Part of a small language model's weights: a variant of Adam for these matrices.
MLP neurons of a small language model. Each row is named by its layer, matrix (down: output weights) and neuron, and shows model dimensions 64-191. Each number is 128 + 32 x the weight over its row's rms, rounded and kept within 0 to 255. A neuron's up and down rows have the sign that makes its largest values positive.
After each neuron's rows, "fires before" lists the tokens most often just after its 100 highest values on Wikipedia text that the model never trained on.

L6.down616 [ 98 158  76 118 149 151  54  74 127 152 137 193 105 109 136 144 113 121  85  82 161 166 191 102 151 132 147  94 131  91 115 170 144  64 106 109 131 120 147 133  85 175 116  98 152 150 138 132 201 140 168 100 111 160 100  97  41 124  91  91 149 161  98 138 128 134 136  93 134 123 138 132 127 152 128 111  86 147 158 181 120 140 114 141 123 112 218 154 131 200  72 115 110 116 129  89 149  74  71 133 105 145 161 125 133 176 137  65 117  66 128 171 109  38 150 154 154 131 171 102  43 140 139  98 174 104 141 147]
fires before: "3", "8", "4", "2", "7", "0"

L4.down464 [154 112 113 127 110 124 126 123 117 100  35 100 112 129  87 132  47  61 159 105 177 143 118 128  82 141  49 140  85 175 139 176 143  75 137 137 151  98 121 104 113  65 156  87  82 100 181  69 138 121 115 103  72 150 128 111 146 152 170 110 146 151  79  97 146  79 129  72 116  96 117  75 100 155 191  61 151 110 151 107 143 130 169 141 120 107 108 100 124  69 142 175 116  81 173  87  95 104 128 123  58 154  89  98 161 136 139 161 141 155 117 160  71  98 126 186 157 112 118 148 127  90 180 102 148 159  55 217]
fires before: "ic", "e", "f", "i"

L6.down443 [162 139  87 117 143 145  84 142 119 174 111 161 161 100 139 152 124  83 122  96  74 123 161  35 149 140  78 163 214 215 127  88 155 153 100 128 116 108 110  70 121 121 135  98 127 145  89 123 133 169 155 174 147 120  98 123 144 131  95 109 153 178 150 151 136 134 174 130 201 135 148 145 129 117 105 111 108 136 153  92 117 118 104 202 122 111  21 118 161 152 150 209 141 107 107 157 137 108 149 118 132 102 111 144 137 101 139 103 150 100  71  53 131 152 201 174 122 135  91 153  62 109 153  93  68 133 117  69]
fires before: " |", ".", ",", "|", "8"

L8.down65 [ 75 117 151 147 137 166  87  77 165 102  73 131 186  96 133  87  58  97 115  91 122 112 142 113 111 107 190  96 157 120 163 103 129 135  70  93 149 110  95  76  96  95 138 129 127 152  95 104 121 141 153 133 224 123  95 163 135 124 131 120  89 117 131 149 128 118 114  86  85 105 161 205 211 156  90 126 160 143  58 134 155 110 138 103 112 121  70 114 107 131 183  79 128 140  89 115 130 126 129  72 133 133 114 143 158 110 141 136 146 108 112 165 105 177 166  52 179 116 132 142 104 125 108 141 130 141  79 124]
fires before: "\n"

L8.down523 [111 121 118 150 115 179 122 145 150 137 136 106 173 106 132 196 146 151 120 133 110 159 117 115 174  60 130 146 143 172 134 109 115 110 143 118 153 174 144  77 117  99  98  82 124  94  87 149 131 133 149 146 170 131 112 140 153 153 115 126 105 113 116 109 115 120 160 161 128 179 153 100 123  62 100 115  80 244 102  95 164 163 124 100 133 180 112 137 131  73 160 126 170 114 189 129 118 110 173 104  85 150 145 172 130 104 121  99 109 144 111  64 167 109 116 128 122 124  77 162 142 129  91 114 145 118 109 120]
fires before: "\n", " |", " ", ".", " 1", "|---|---"

L10.down339 [ 65 153 156 124 151  74 143  97  91 107 125 137 166 132 173 168  55  98 146 101 132 112 176  90 137 141  94 135 139 181 127 137 118 149 144 152 156 131 106  72 126 102 111 134  89 156 113  99 149 172 170 118 166  95 124 165 149 117 181 163  99  93 150 126 129 148 198 135 183 138 165 131 143 113 114 127 109  90 119 118  77 108 127 117 142 117 156 111 168  80  99 162 147 145 152  90 164 168 113 150 183  72 188  90 113 148 102 123 127 146 176 148  93 193  91 140  97 104  98 168 170  99 156 144 136  73  77 180]
fires before: "n", "al", "ar", "c", "or"

L10.down97 [101 113 155 147 129  89 164 116 131 159 158 127 152 110 139 160 123 117 109  57 113 111 151 124 188 142 106 118 122 186  39 132 130 119 116 164  82 110  94 124 127 104  88 149  96 130 105 100 171 107 158  98 173  73  78 146  90  80 161 124 174 167 112 131 141  47 145 130 159 109  90  76 100 132  64  78 175 120 102 100 108 102 145  74  99  96  73 129 106 194  99 100 119 174 171  86 123 168 155 145  86 195 157  59 134 168 165 176 114 128  89 117 167 136  75 106  89 105  99 136  74 133 150 142  98 128 122 180]
fires before: "ol", "ist", "al", "or", "ay"

L2.down400 [136 141 105 162 122  89 132 126 109  89 137 144 178  55 140 151  83 121 127 133  90 140 118 166 169 128 128 161 112 160 159 136 102 108  95 130  97 173  99 123  85 191 131 143 185 191  90 137  92 124 114 127 115  98 124  98 124  61 109 124 141 145 124  57 116 108 147 225 128 158 124  99 123 146  97  76 117 122 160 104 119 157  86 122  43 145 122  98  91  65  42 120 131 147 165  86 161 157 153  82  97 131  93 131 131  93 170  70 133 157 181 130 142 133  88 102 135 149  31 126 116 131 153 129 143 123 100 126]
fires before: "ary", "ct", "g", "it", "ions"

L7.down663 [150 175  65  98  90 161 156 107 107 148 134  62 120 118 118 122 120 101 141 111  75 178 174 118 166 189 107 128 168 160 125 123 150 122 141 160 140 171 113  94 168 120 163 210  90 133 136  96 109 127 115 159 125 125 141 132  72 136 103  81 131 148 178 165 119 101 112  41 131 125 163  30 189 170 101  86  84 128 131 148 150  83 121 125 123 125 157 138 141 154 139  89 146 146 108 121 131 100 147  89 178 185 217 163 132 122 140  99 132 111  73 131 109 153 124 143 145  79  63 149  98  94 190  95  65 144 133 116]
fires before: "\n", "f", " to", "c", " \""

L8.down320 [140 107 103 108  91 115 144  99  78 101 150 126 139 110 128 140 107  85 120 134 134 120  77 114 165 148 115 119 133 174 119 164 110 116 135 137  70 180 146 133 174  96  50 133 105 159 124  88 118 110 127 119 173 148  75 164 114 124 154 129 124 164 131 160 116 120  96 173 126 100 107 125  96 205  90 173 127 108 138 146 158 141 183 154  97 154 120 104  88 219 138 158 212 105 134  94  62 154 141 135 148  96 182 142  99 109 140 101  71 191 126 175 144 159 100 159 123 152 167 140 141 121 118 183 143 105 150 136]
fires before: "c", "ce", "al", "op", "id", "or"

L10.down549 [ 83 123 135 121 147 129 164 128  96 121 148 161  70 155 112  58 191 121 123 143 119 179  85 128 134 109 150 116 153 121 135 155 153 122 137 142  79 143 126 131 196 170 196 136 117 157 119 128 135 118 129  92 184 113 123 138 103 179 108  96 105 193 131 143 124 113 147 110 122 193 153 151 112 187 122 113 115 159 130 124 140 158 184 125 208 133 153 100 130 113  93 155  81 118  94 110 151 140 108  99 145 131 130 157  94  94 146 148 122 106 163  88 152 177 144 125 136 107 100 155 137 104 127 156 129 114 105 171]
fires before: " 201", " 19", " the", " 202", " 199"

L7.down236 [142 116 156 134 137 134 159 107  97 146  73 128 161 173 143 105 108 145 111 133  98  86 171 126 174 132 133 148 187 147 137 173 148 123 151 161 145 136 188 157 101 141 115  73 122 108 133 146  50 130 112 116 125 137 119 120  97 114 112  97 138 156 135 128 110  88  72  72 121 133 102 138 142 122 157 169 124 116 169  71 175 154 127 107  38 127 180 203 114 104 156  75 110 164 157 145  69 126  93 138 145  88 118 133 160 130 116  96  98 139 107  85 126 146  89 139 111  68 201 118 129 129 149 110 133 160 132  95]
fires before: "s", "er", "l", "ian", "le", "h"

L6.down563 [136 170 102 107 107 104  48 140 108  76  60  99 176 151 162 105 133 122 162 123 151 146 121 182 118 129 155 102 116 140  89 145 109 140  84  83  99 104 105 134 152 138 112 124 113 152  85  94 134 130 110 117 122 172 169 163 128 132 138 135 120 154  75 144 122  67 104 100 133  69 108  94 133 149 218 150 193 116 139 102 149 106 145 149 134 162 151 147  78  91 154 173 126 145 132 112 104 122 135 138  96  78 172 125 156 145 140 104  96 196 135  98 117 148 131 122  19  86 173  86 190 115 140 111 135 114 124 123]
fires before: "-", "\n", "{"

L3.down477 [126 158 115 138 115 112  89 142 158 145 144 157 118  73 166 147 137 121 104 136 117 137 116 139 113 138 122 112 126  80  86 186 108 162 171 118 105 159 116 151 153  95 208 186 167 178 136 182 157 138  90 137 115 102  86  93 122 155 118 105 128 126 129 181 129  94  86 118 131  31 125 120 110 112  71 111  84 143 114 121 147 155  57 139 149 170  62 114 159  97 174  85  79 148 150 126 116 156 118 141  91  77 163 139 172 168 127 139 141 102 159 180 141  99 111 193  95 122  90 100  67 165 127 142 133 133 141 114]
fires before: "\n", " The", " In", " A", " He"

L4.down49 [138 142  96 148 113 161  94  42 111 135  81 135 106  69 133 131 144  72  86 111 203 151 107  81  93 107 146 153 130  97 145  90 114 104 136 111 153 109 150 164 172 198 106 129 142 121  81 114 162 110 104 149 157  68  99 114 105 185 118 180 157 135 118  91 136  66 141 167 100 117 124  99 167 168 100 157 113  93  91  75 136 178 158 195 169  46 103 120 209 154 154 115 112 171 127 121  96  68 120 106 155 104 125 135 130 168 121 118 123 108 154 120 136 119 148 159 131 134 105 135 114 139  85 109 142 115  98 174]
fires before: "3", "2", "4", "1", "6", "5"

L7.down265 [124 128 138 146 168 136 140  72 166 142 154 149 118  74 138 111 111 161 149  90 114 178 140  79 112 147 154 119 164 213 124 117  78 115 128 122 160  83 138 176 137 140 122  84 121 122 107 102 123 164 124 133 165  90 155 127 180 136 107 121 147 146 120 145 130 114 174 112  83 146 126 138 144 120 170 117 130 120 133 150 114 137 129 117  76 126  82 184 138 133 146 137 156 135  63 147 150  85 151  91 195 180 145  99  97 163 108 125 139  97 102 113 134  86 116 114 122  87 159 125  90  85 168 128 190 147 146  94]
fires before: "\n", "p", "er", "on"

L4.down121 [188  75  59 182 105 120  56 139 109 139  95 103 161 109 108 168 120 142 159  55 152 107 114 101 123 116 147 136 132 118 123 167 121 131  65 133  76 164 142 123  95 108 134 147 133  79 169 137 126 142 137 144 154 116 140  98 132 168 149 142 135 156 137 135 133 130  52  41  90  80 143 129 120 191 127  87 130 141 120 141 130 123 137 110  65 109 147 119 101 132 175 143 114 115 113 128  88 170  92 154  88 196 106 108  87 175 105 119 114 131 114 100 133  92 157  75  67 124  93 100 121 107 160 183 124 179 119 118]
fires before: "ed", "ing", "e", "i", "ent", "ies"

L4.down364 [ 77 178  90 112 131 152 127 141 164 212 123 116 120 112 159 129 118 122 138 142 133 109 158 156 160 127 103 132 104 140  86 118 150 179 123 153  84  96 160 100 131 106 126 152 156 159 114 130 102 117 133 144 160 110 194 153 184 154 120 110  76  89 118 162 128 157 138 137 153  87 118 143 187 139 153  98  76 113  72 167 126 129  99  86  76  95 149 150 127 182  90 128 171 146 125 104  70 164 128 128 150 128  95 128 161 141 135 155 131  84 147 109 125  84  72  48 125  93  70 102 221 133 100 128 166  98 133 125]
fires before: "-", "\n", " |", "ric"

L7.down427 [122 134  98 196 139 159 147 171 131 104 193 170 169 143 128  97 122 164 137 103 173 191 174 130 122 111 163 167  45 124 113 117 180 192 153 100 152 170 149  49 117 151 108 157 103 131 102  85 165  95 153 132 169 113 171 126 125 101 106 115 132 125 171  82 138 142 135 118 106 106 116 158 136 129 135  88 130 150 107 144   8  79 116 125 113 132 110 127  99  94  55 138 138 170 149  93 120 109 109 103  98 137 146 117 102  90 124 146  67 123  98 149 141  99  86 130 119 159 125 155 147  73  91 133 140 122 137 122]
fires before: "er", "e", "in", " 1"

L3.down80 [103  79 186 148 144 105  65 144 142  99 138 131  46 105 125 138 118 148  67 116  87  74 101 188 122 137 142 138  96 129  92 138 165 104 131 123 187 112 114 114 196  99 179  78 138 140 140 127 123 159 109 172 140 116 147 120 142 150  92  75 133  80 108 136 131  38 125 137 195 110 113 129 132  77 115 152  84 126  91 108 177 152  44 101  96 204 123 104 114 169  88 139 115 147 102 136 100 157 172  90 149 150 126 127 156 128 124 114 160 106 139 108 138 112  51 194  67 166 103 102  76 130 129 130 178 129 154 134]
fires before: "ay", "ace", "ac", "us", "an", "ot"

L4.down650 [117 143 128 129  91 177 112 101 167 207 128  79 166 140 158 124 110 142 120  74 172 108  69 164 114 112 113 165 152  95 138 108  69 181  82 153 151 126 158  68 112 140 108  66 150 141 151 136  87  91 176  96 165 112 165 171 142  99 136 191 145 132 151  85 120 158 123 163 151 166  91 101 175 146 113 130 122 106 101  95 144 190 140 129 144  84 101 128 120 168  95 175 156 124 113 109 101  97  52 139 132 136 127  98 153  75  92 127  49  85 145 143 149 123 160 157 130 190 186  91 178 175 117 120 154 116 126  53]
fires before: "ion", "ed", "ric", "ions", "r", "u"

L8.down406 [ 68 135 101 133 102  56 134 108 164 148 115 126 176 163 152 106 125 102 146  52 154  91  85 151 172 122 134 147  99 147 125 124 131 145 128 110 173 121 147 177 166  78 120 162  81 252  74 171 100 140 176 124 156 180 101 115 142 130  65 100  76 119  89 105 121 115 112  66  85  97 121  93  96 121 172 142 198 117  70 115 116 140 106 133  86 122 129 102  88 128 144  96 111 134 124 132 149  91  71 112  96 132  97 128 142  83  67 151 141 128 152 123  72  80  98  55  98 146  88 149 199 103 167 129 131 113 156 142]
fires before: "\n", "==", " ", "e"

L6.down243 [125 102  92 132 120 102 172 140 127 135 103 155 137 130 122 168 110 126  61 115 155 112 136 123 193 139 176 117 171  77 143 158 141 176 175 143 136 173  75 154 134 134 134 161 205 153 130 188 142 123 110 172  95 138 189  68  97 173 159 171 180 101 189 125 114 202 111  86 169 154  89 116 144 182 121 123 151 115 138 150 188 138  82 130 175  99 113  86  72 161 118 122  83 148 122 120 195  87 131 137 163 160 118 113 117  66 146 143 126 167 145 218 110  79 128 126  99 123 160 118 190  95 141 142 177 106 118 140]
fires before: "-", "\n", "|"

L7.down478 [130 143 120 104 126 143 127 156 140 156 143 171 169  90  73 110  74  74 143 117 174 113 158 124 103 133 190 189 113 150 119 150 154 169 117  72 211 135 166  80 140 109 116  83 136 131 121 137 155  64 126 139 155 125 162  54 105 166  81 134 158 101 116 134 128 115 108 130 136 154 150 112 155 115  99 120  75 128  90  83  88  95 107 126 151 124 133 166  86  78 118 128 128 106 173  89 138 171 139 148 159 117 133 121  82  92 118 106 135  73 131 111  98 133  96 154 148 138 119 132 171 152 126 117 148 116 125 130]
fires before: "n", "er", "ver", "e", "es"

L3.down48 [ 95  96 140 132 129 129  62 137 171  68 154  88 135 110 166 145 104 140 136 120  72 129 131 196 125 142 186 157 133 168  79 124 159 122 121 154  91 123 143  98 197  52 146 172 145 175 171 139 157 127 149 140 135 125 121 142 167 108 155  77 127  96 147 103 116  55 141 147 160 104 138 132 138  80 119 143 111 121 124  85 221 129  87 116 127 180 105  84 141 182 142 137 142 141 150 118 145 174 188 115 100 135  88 125 126 136 134 121 182 112 163 166 128 137 116 181  20 146 124 111  67 109 130 136 197 117 136 164]
fires before: "ay", "ace", "ac", "us", "he", "ot"

L7.down112 [149 150 124  86 136 135 171 110 123 115 165 122 168  90 131 175 147  99 162 151 165 128 100 144 162 112 136 112 142 167 131 113 140 143 123 172 120 116 110  66 157 102 179 124 111 143 153 173 116 203 165 136 148  99 172 201 126 104 123 136  80 139 120 106 133 129  98 189 185  95  91  89 122 145 176 126 163 128 128 149 193 123  91 136 125  86 115  67 116 116 114 131 165 108 127 138 166 182 114 159 144 107 159  97  98 142 153 125 125 143 137 155 152 119  72 125 119  85 106 120 120 169 158 123  80 107 132 128]
fires before: "y", "ter", "h", "ol", "ro", "ly"

L8.down645 [171 105  71 135 175 141 106 164 125 120 171 165 131 188 124 165  79  86 128 150 128 193 167 118 133 127 137 148  28 126 146 121 130 192  93 145 166 151 120 103  64 108 125 128  44  91 178 162 129 116 185 202 109 171 136 106 111  89 166 120 129 182 132  87 125 153 121 103  94 121  93  94 161 115 194  74 142 107 119 157 156 137  90 175 147 146 116 111 123 117 115 101 133  89 141 148 133 132 118 122 131  95 150 162 131 102 101  97 159 141 208 141 110 138  92 141 124 136 139 129  82 152 130  91  37 160 146 100]
fires before: "al", "n", "-", "e", "h", "k"

L3.down621 [118 155 197 111 126 110 107 154 183  21 100 141 167 138 202  99 137 103  87 136 143 153 134 145 108 126 108 139 169 130  85 171  96 109  93 156 141 128 137 138 255 125 152 167 114 172 147  86 130 138 104 128 188 121 100 181 167 136 114  33 121 168 125 114 127  52 161 113 117  89 141 113 147 128 159 133  98 120 111 169 159 119 113 105 100 174  82 103 186 126 160 187 180 120 173 136 129 178 207 112 154  85 137 126 135 148 157 136 111 145  76 121 139 117 171  85 111 101 145 107 136 136 127 132 115 150 162 117]
fires before: "\n", " The", " A", " S", " O", " In"

L6.down529 [113 193 111 126 136  36 148 212 133  85  42 176 176 136 144 147 106 107 111  97 147  72 132 117 182 121 160 120 187  84 113 137  87  94 124 134 177  83 103 167 161 207  82 131 155 188 161 100 116 121 142 117 124  95 147 235 105 149 146 141 136  77 105 138 130 126 127 126 110 121 116 110 100 138 123 109 153 142 161 169 153 135 160 155  84  89 105 172  69 122 150 144 116 133 117 108 189  67 126 136 112 194  90 119 135 109 145 144 141 134 133 165 160 114  83  95 129 126 176 132 161 111 148 160 163 123 128 186]
fires before: "\n", "s", "ul"

L3.down318 [ 78 119 148 138 141 103 125  65 111 105  86  82 161 155 149 150 123 129  57  85 143  79 112 133  92 150  49 119 145 167  77 123 104  88  98 161 141 118 213 156 134 101 161 121 122 151 138 101 115 123 161 131 141 102 118 157  87 122 142 131  94 160 158 141 128 129 169 140  99 134 150 128 123 164 189 111 116 151 182 108 102 116 147 168 120 106 126 128 158 122 123 163 156 120  58  91 123 141  54 137 114 101 112 131 170 197  91 102 166 124 165 100 144 161 110 144 184 102 214  95 176 124 157 139 186  49 145 134]
fires before: "ear", "ro", "o", "os", "l", "er"

L8.down118 [113 149 146  98 141 142 175 163 128 121 111 142  99  50  81  88 103 124 151 152 162  96 120 151  97 129 154 140 186 155 131 177 131 122 107 172  76 114  89 136 153 145 133  59  68 145 186 108 162 145  88 177 130 118 113  87  89 146 115 136 120 130 130  93 140 136 143 144 131  88 105 158 119  76  83  78 136 154 158 136 109 142 155 145 148 182  90 149 128 128 142 144 150 194 165  95 143 139 132  91 104  79 156 128 160 127 101 123  98 205 141 182 141 106  63 132 105 176 133 122 141 114 128 130 137 162 146 111]
fires before: "e", "g", "es", "G", "t", "y"

L6.down28 [129 140  92  93 130 126 119  89 162 131 128 176 105  69 150 151 129 131 125 147 149 141 135  92 111 117  82 155 154 163 111 103 145 174 149 111 151 135 247  91 122 117 126 115 127  84 122 136 166 160 103 115 126 156 145 106  93 130  65 171 140  84 108 109 127 137  72  75  93 196 148 113 197 125 151 141  75 113  68 127  84 166 114 140  85 134 167 186 126 119 107 149 187 149 127  99 142 111 148  97 136  92 109 102 173 126 118 117 119  80 109  97 124 107 131  77 124 108  75 107 184 128 132 150 144 152 143  92]
fires before: "\n"

L6.down416 [142 149 119 142 118 130 133 161 151 181 103 124 135 108 170 136  93 135 142 138  55 102 145 101  84 163 193 120 124 114 118 110  74 115 162 116 116 108 124 179 163 147 113 132  65  68 122  43 142 118 173 123 162  96 181 148 128 171 110 132 135  94 106 134 124 128 122  76 130 167  98 138 109 121 122 119  57 119 171 129 189 132 162 176  86 125  93 147 154 182  92 123  85 152  88  90 123 100 115 161 170 140 188 131 164 120 146  93 156 140 143  78 123 106 158 176 122 114  73 148 124 130 117 126 114 129 132 109]
fires before: " |", ".", "2", "N", "0", "E"

L8.down175 [106 184  81 146  91  95 182  90 151 110 161 101 138  95 141 111  78 133 142 151 109 164 150 130  98 140 154 134 140 146  96 126 119 149  79 145 110  64 124  89 144  78 193 100 170  95 133 170 145 174 140  67 110 144 133  84 141 144 164 151 143  98  86  85 128 155 123  68 124 127 169 176 110 142  88 104 113 112 143 173 155 131  71 117 100 115  27  81 139 147  92 125 144 169 143 146  85 141 119 149 142 133 129 137  79  95 165 130 101  72 103 101 106 165 155 100 125 130  64 148  63 193  96 174 107 125 103 127]
fires before: "\n", "=="

L10.down192 [ 43 114 120  95 108 102 111 108 149 146 139 147  79 113 119  98 105 173 158  70 101 112 135 107  98  94 132  83 131 140 104  83 165 127 123 180  77 132 150 132 138 163 118 121 163 147  95 213 121 128 126 177 158 101  94 112  98 189 109 105 114  91 132 192 137 130 150 160 147 167 171  52 122 111 157 131 105 140 130 113 107 118 163  97 117 123  65 101 148 120  50 197 144 136  70  87  98 140  99 107 138 158 148  74 141  96 118 120 127 190 151  79 126 166 151 177 113 128 185 153 162  86 155 104 157 135 178 166]
fires before: " 19", " 201", " 202", " 18", "6", " 199"

L6.down234 [122  75 139 135 136  83 145 168 148 128 112 191 158 157 122 140  77 119  74 138 146 104 116 138 147 123 188  79 133 130 146 149  98 145 126  74 145 138 132 135 147 135 118 105  87 181 143 176 127 118 128 140 161 101  92 120 102 139 126 107 111 120 133  91 124 118  73  82 111 137 123 148  80 123 146 148 157 129 100 172 154 115 132 119 117  97 225 121 127 132 173 116 106 141 119  96 137  99 172 134 125  99 184 135 148  99 121 173 110 136 138 112 126 152 175 104  57 124 110 108 197 112 122 138  43 133 111  87]
fires before: "-", "\n", "a"

L6.down300 [148 155 165  99 119  97  80 130 122 149 140 181 204  73  92 161  82 110 108 129 130  89 115 119 162 141 179 123 177  69 149 196  78 161 143 126 181  91  88 186 166  99 103 134 140 173 135 102 104 157 126 141 135  84 191  59 141 155 137  99 121 109 144 143 122 154 122 117 152 111 111  99 144  97  95 151 145 130 106 131 172 119  96 115 160 118 137  90  98 122  90 127 118  84 154 137 172  54 152 151 123 160 176 121 156 113 133 170 106 173 157 184 139 120 102 154  76 115 121  83 149 111 142 105 125 143 114 107]
fires before: "\n", "=="

L10.down143 [111 139 100  96 169  62 152 123 131  99 153 110 111  89 123 125 129 134 157 148 140  80 113  91 168 192 158 161 132  87 120 133 157 139 158 108  56 127 176 104 142 160 109  81 120 113 135  73 128 176 117 110 154 135 110 113  99 163  92 132 110 166 125 126 115 157 125 154 105 125  94 100 155 193 158 102  90 120 101 158 131 143 105 151 113 126  97 170 100 143  75 125 186 125 148 149  34 151 165 116  91 116 131 109 159 163 204 115  90 130 151  84  81 146 130 166 101 154 163 146 127 107 114 116 119 113 124 155]
fires before: "\n", "==", "ir"

L6.down135 [118 144  92 175 123 111 167 233 134 146 101 151 175 121 107 141 118 133 110 138  67 106 108 121 107 134 143 138 192 159 136 112  99 111 169  98 114 101 151  78 112 161 149 107 197  81 146 107 155 120 147 132 176  98 159 168 171  95 137 170 123 136 151  79 131 116 125 151 144 151 118 127  50 122 126  49  90 110 145 124 152 157 121 170  65  80  84 151 103 110 173 141 115 138  98 135 134 146 139 139 189 166 117 134  91 138 151 162 157 247  78 147 124 140 125 155 130 149 117 115 125 140 149 135  65  96 142 170]
fires before: " |", ".", "|", ","

L8.down416 [171  86 144 132 148 164 120 134 134  53  63 110 167 163 107 120 164 133 184 117 155 136 103 103 180 149  94 123  96 118 155 178 113  96 113 145 133 107  87 150  91  77 127 123  93  89 145 172 104 180 156 114 130  78  74 140 144 125 150 146 139  70 122 118 107 112 182 135  91  69 147 146 126 147 112 102  77 126 180 136 154 103 107  90 116 117  97 164 165 158 138 166  93 117 119  97 160  77 127  68 141 127 187 122 128 191  50  84 112 147 141  97 108 154  94 108 121 169  90  94 148 187 157  85  65 117 109 147]
fires before: "ud", " not", "ed", "us", "s"

L4.down634 [ 86 179 137 179 149 153 128 193 209 168 111 154 139 136 148 133 122 139 109 125 137 150 102 186  98  96 124 154 122 125 126 125  98 140  48 135 110  94 117 136 109 158 111 152 172 131  94 132  86  99 106 133 127 158  94 137 166 126 114 203 112 170 100 116 145 153  89 150 116 148 127 101  68 159 125 124 132 141 121 106  99 141 122 132  31 182 115  99 128 164 109 144 103 156 136 163 147 142 159  99 151  93  88 141 105 140 106 151 103 109 177 159 144 115 111 157 136 145  78 131 135 156  73 131 199 133 143 114]
fires before: "ion", "ric", "ions", "ed", "iv"

L7.down358 [ 95 142 102 139 111 159 104  80 166  70 141 217  75 138  31 172 110 121  84 166 132 135  63 128 149 116 182 147 152 167 108 176  85 135 107  66 135  92  89 113 117 111 122 129 100 167 126 136 152 159 151 124 159 103 143 139 151 149 132 119 138  87  82 134 128  67 113 175 130 197  91 162 151  58 142  88 173 116 106  90 180  92  72  95 162 126 117 159 114  87 169 171 104 132 156 162 110  95 127 157 140  78 147 145 146  96 129 123 170 126 135 186 137  91  99 162 156 171  92 133 196 104  97 115 180 159 120 129]
fires before: "t", "e", "b", "ap", "mer"

L6.down345 [106 106 195 109 124 136 161 104 163  86  71 120 134 180 111 158 105 148 111 120  83 145 104 147 142 133  74 120  93 127 168 150 145 177 137 143 211 210 227  83 124 125 147 103 166 215 114 129  77 129 116 154 154 113 123 127 126 131 167 144  76  91  93 139 137  82 143 155 127 160 136 130 133 149  75 156 168 136  82  89  91 124  78  94  96 111  87 158 114 119 187  86 146 104 162 123 132 166 146 128 122 131 163 127 163 158 146 145 170 105 151 102 135 113 142 116 160 167 124 170 117 158 139 172 161 122  85 101]
fires before: "\n", " |", ".", "),", ",", "o"

L3.down2 [ 65 156 161 124 118 189 146 119 150 131  64 126  99 131 125  85 105 134 143  76  82 137 124 113  95 132 114 171 109 152  67 159 203 118 122 134 162 124  98 108 114 151 140 111 123 107  91 114 137 157 120  85  88  95 118 108 140 122 116 213 130 176 133 174 137 120 151  72 124 145 126 106 157 100 141  88 132 133 120 216 108 156 118  97 220 103 111 139 151 108  92 110 101 142 132 170 132  86 150 116 130 122 130 109 123 131 117 106  81 117  63 152 114 130 192 163  84 148 194 123 102 133 158 131 129 131 110 177]
fires before: "ic", "orn", "e", "er", "f", "i"

L4.down180 [121 103 118 132 148 147 108 160 159 142  94 122  85 153 182 136 153 118 133 125 143 107 129 151 131  85 155 159 142 135 123  86  63 101 131 140 106 106 125  99  92 104 135 169 116  88  82 161  70 109 112 145 187 137 148 158 138 103 114 147  68 144 152 109 133  77 104  60  95 111 116 104 158 119  94 103 129 135  97 146 163 173  99 109 130  98 147 135 101 169 124  81 129 115 150 175 108 120  84  81  86 145 120 114  61  74 134 113 119 104 145 123 107  98 166 131 142 192 155 158 113 178 191 114  52 131 109 177]
fires before: "k", "al", "i", "ated", "r", "ial"

L2.down67 [182 112 146 118 137  99 148 136 140 114 112 118 167 147 118 104 108 191 185 169  84 114 114 123 134 151 147 134 132 119 116 104 128  82 141 124  64 166  82 139 126 112 113 139 125  79 137 140 158  83 169 145 137 131 169 167 125  80 124 158  97 112 153 156 118 141 161 114  97  97  85 102  96 102 197  74  75  87 156 112 129 163 149 169  88 100  86 152 137 149  39 164  87 158 116 155  55 154 114 133  87 144 138 120 163 164 100 145 165 150 149  47 113  84 112 186 170 172 106 118 110 114  77 136  85 151  90 135]
fires before: "ud", "us", " of"

L3.down454 [146 188  68 132 126  96 139  92 131 101 145 134 108  91 132 122 145  72  96 176 127 156 128 163  85 120 134  96 160 151  75 144 151 155 137 115 153  66 125 136 213  88 153 184 135 139 152 163  82 155  97 139 100 144 128 205  83  91  63  96 124 185 148 194 138 113 146 114 165  66 111 129 135 114  92 104 111 119  75 173 116 161  91 115 120 122  57  91 167 146 158  76 124 126 138 139  76 163 108 117 103  81 111 138 163 111 153 127 140 103 123 138 115 101 123 142 126 100 111 101 155 144 147 119  98 131 130 141]
fires before: "\n", " The", " He", " A", " In", " I"